{
  "num_hidden_layers": 8,
  "hidden_size": 224,
  "positions": "rope",
  "init_std_o": 0.00836,
  "init_std_up": 0.0334,
  "lr_mult_up": 1.2,
  "beta2": 0.99,
  "max_seq_len": 512,
  "train_tokens": 332700000,
  "max_steps": 10154,
  "dataset": "wikipedia_en"
}
MLP neurons of a small language model. Each row is named by its layer, matrix (gate and up: input weights; down: output weights) and neuron, and shows model dimensions 64-159. Each number is 500 + 50 x the weight over its row's rms, rounded and kept within 0 to 999. Numbers have three digits each. A neuron's up and down rows have the sign that makes its largest values positive.
After each neuron's rows, "fires on" lists the tokens most often at its 100 highest values on Wikipedia text that the model never trained on.

L3.gate381:412501488471530416440542489491435529452523558503503493454499454506509560569506510501511422559485549506576461482411508508558472381498512401475502512486516490552540496478548575524474481366471528506595506592564475433507601519490519414580534457485520484432486503498556553451400533548525469547
L3.up381:549539504485496470455451522490481548477474449465536499528506439438496603584497472451585444524538450541528588547473511507576438491506597377396518511473440535563497486513570529603559591479430546500484581483466597505461538524433609486556555470523508510451378513520565503565525573494490536524
L3.down381:551455576440501505507429447584441464456590404546506530571557423509467562488494476519517469531529461593576544500578471542549470425452517477519433622537528474481466508521518500519424544463479462545479471449463528432431518573465520525499428549489582555479419474517477438487489563623511563437
fires on: "ly", "ur", "ow", " Mor", " sur", "le"

L3.gate41:525464428503491479483556434538460470489517495577520466545509462487557409496547533506448528383577497362553413477394458461537505487538537524510552508498486487526481406489486427576550448502472587509515520589502506536543578507531470530496567445463513419387450449435489579489526527592488470489
L3.up41:489531544530513500532536491590472375576468552475557473565505482393427475476529655501517563434605418466535491482440465561526518587588450489507575559540415532502417486463569489444507391546522410462464508456488435575490443566477470506464506490458470540486449438486535512443460455534581513542
L3.down41:512470555498500468523537439446534519509398535472507396510560465432516421452439528501504471486510423479546463524390600480547510511511619489417521544465505477561479494509454484542504501497479506520473496588421524548495617465507528526489493409579536470538383514506479614449481554466488522522
fires on: "ut", " Total", "ed", "ur", ","

L3.gate184:447454499563580462510539514429406513470513539519554483534516544504510556530566531465568494429520491493526442623490486442534407431524463525510521477372510438482500471456428480471547476529467455459500547535492554456509466525404491601545507460495515402489550539433501559534435561522538473488
L3.up184:444525546501485449538512496447512540489511574571515494583491612443514531487541549484493591475480636531492539530434549424482474446498480539571522460613463572507442531516526479506469489529542453459498410468597476513468453496539456533492466551506361512448495595416486478601515493409479524513
L3.down184:429502487506544544552487529616529497451443495471476505486525533596531486551561540504525496532494426508572501471549501488466495485437468475490517499623544579435508579521517547565534554441535513520473359485492462456524530514537501499431403563597532487513450597516574423420570532423562529553
fires on: "on", " of", " under", "an", "en", "r"

L3.gate161:459533547454507444488451548513575439459478540542498531585524488440432537481508462444575387530487511458562478508396504488540437408583543447539466421491463521530509547467537451562422495527529521534607476391520607485404537486511569453516506578617475505475465479465551518450496515564536489467
L3.up161:472465534418540580569534422435498493534535572504453529499544402495445446562535583477579521501468407475521508477447471445552497453593561503506472501475453539677494470631562480471514529448519525451482569488446505532534560397473472504588451562500574531520459439563490517544466569516475506438
L3.down161:438506515572493577535531458551500474465524453460565521514493372433515490517528539517618562519495538479387544453546441549531512545479462524522484490482527434554521539516488517524488505451446389500444476451480516518548490473460545451602525386456501424559424543458517555512550444517519447544
fires on: "ign", " ra", "art", "h", "om", "ome"

L3.gate198:572475567450479418511387524486499419515521528576502653627507502512531487528557530542472452610541600512511554481459492521501524498443480433523585488581431464490517491480478556529456554521468434494562453471515414540434460581486482487488534494559495482389506494523476501526394512485437525489
L3.up198:551519481406522463480454432484509458425536538508554537434505431478559471404467429503559507489425482376482472527495438509456497525529523513469622527490579514461467535499495436532450538409486559551549618531473475473500484532398481492599474540591538466541437506540412451504480488517512471538
L3.down198:504463507382478494522502491497582494546583557523522473484543463497581507477575526526495496564501397497524567487428455430509469523527467481544388572547458502521492513556464597484479510544467510526550631551577487459498518508537492575495592492425477499425522487506517487386451543451425491555
fires on: " par", " new", "ast", " other", "oh", "ity"

L3.gate319:519490487532428438482592452614462470563451551483556502537470536475504523552469506457549522568413423531360489545526529408451574469544449555461408479515527460504569431442537363542499530432446462477496539476501541495478487560545539584514418462464413559490509516449466450474532484481546430509
L3.up319:545448462496506426568439569470457472532406556500522522537583479428472553364430504402492508485462486487449448533528520472492565536473539490538423467499429504462580524530479546504574506539537498507507541519418431430516457470620591444427531473558526501532526469498520430507396453519577507456
L3.down319:376505566499612556513428544543473426554540478518480507426539512497587528502423477664525484482565459496578505484494442431488459512433481475549433538508442642494515448545518484466573468503515580604461482494477498493480501524513462449478549579541396497546527441531489552533524515463370505457
fires on: "ort", " ac", "ent", "as", "ip", "ac"

L3.gate219:468551588488492484462439476512498401503421540496596574572515530512508505503492511515411513510529491502512542500523426562540396487501423492504528546479501525468485448564469570479391476524514513468479587530593582515459446477493489616470477516497560563416538452536527434527540480536518533561
L3.up219:533520496548519440578489513533398509498415455465481502508450533491511455383447549468533580504438418401458390426564404505428480522504511579459528558471556506499470585476614583377465451487456436527476567544487479566557408574443549408487519427518533565471482440486556417491480424512504514462
L3.down219:503521508462513427598502483357392488532501604448445458583413459508526509508527446512477541468499481527457504555535630455534594510492444538480534507448467478507457458537544589407483510523461529501552453539533456406515412472500446520569433544563514525458578538437530484481566534443506545494
fires on: "-", "s", " of", "ake", "h", "aking"

L3.gate372:447480537459477368452482548488504560470515491401550528464468589569578495500507531434350501461400472468522429478445457552461385517462415601515501516491563467523525453414512394491519517541500483517493580500506561464489496561434500468450527414475527516441550450597533506442509553431443531495
L3.up372:515553551449457450467537500627509507550437426405478568533489516510475482422388464451461554448492501400428529488501482480480461446487467564531562565495484597492464493440558568554539562548509507487536553551436532590410480513443496488508500591467419609472488569598472483457515486441514619548
L3.down372:414515429564498464499499483470634469497479473525511496531437474528474518492565529612562529439515411527525560404416516558525591492431556536385502550540473487521468475544476633473493480456531486456569460544468527480586552458459513627570523437500440533526447553447531458525505534472455561473
fires on: " of", "ish", " |"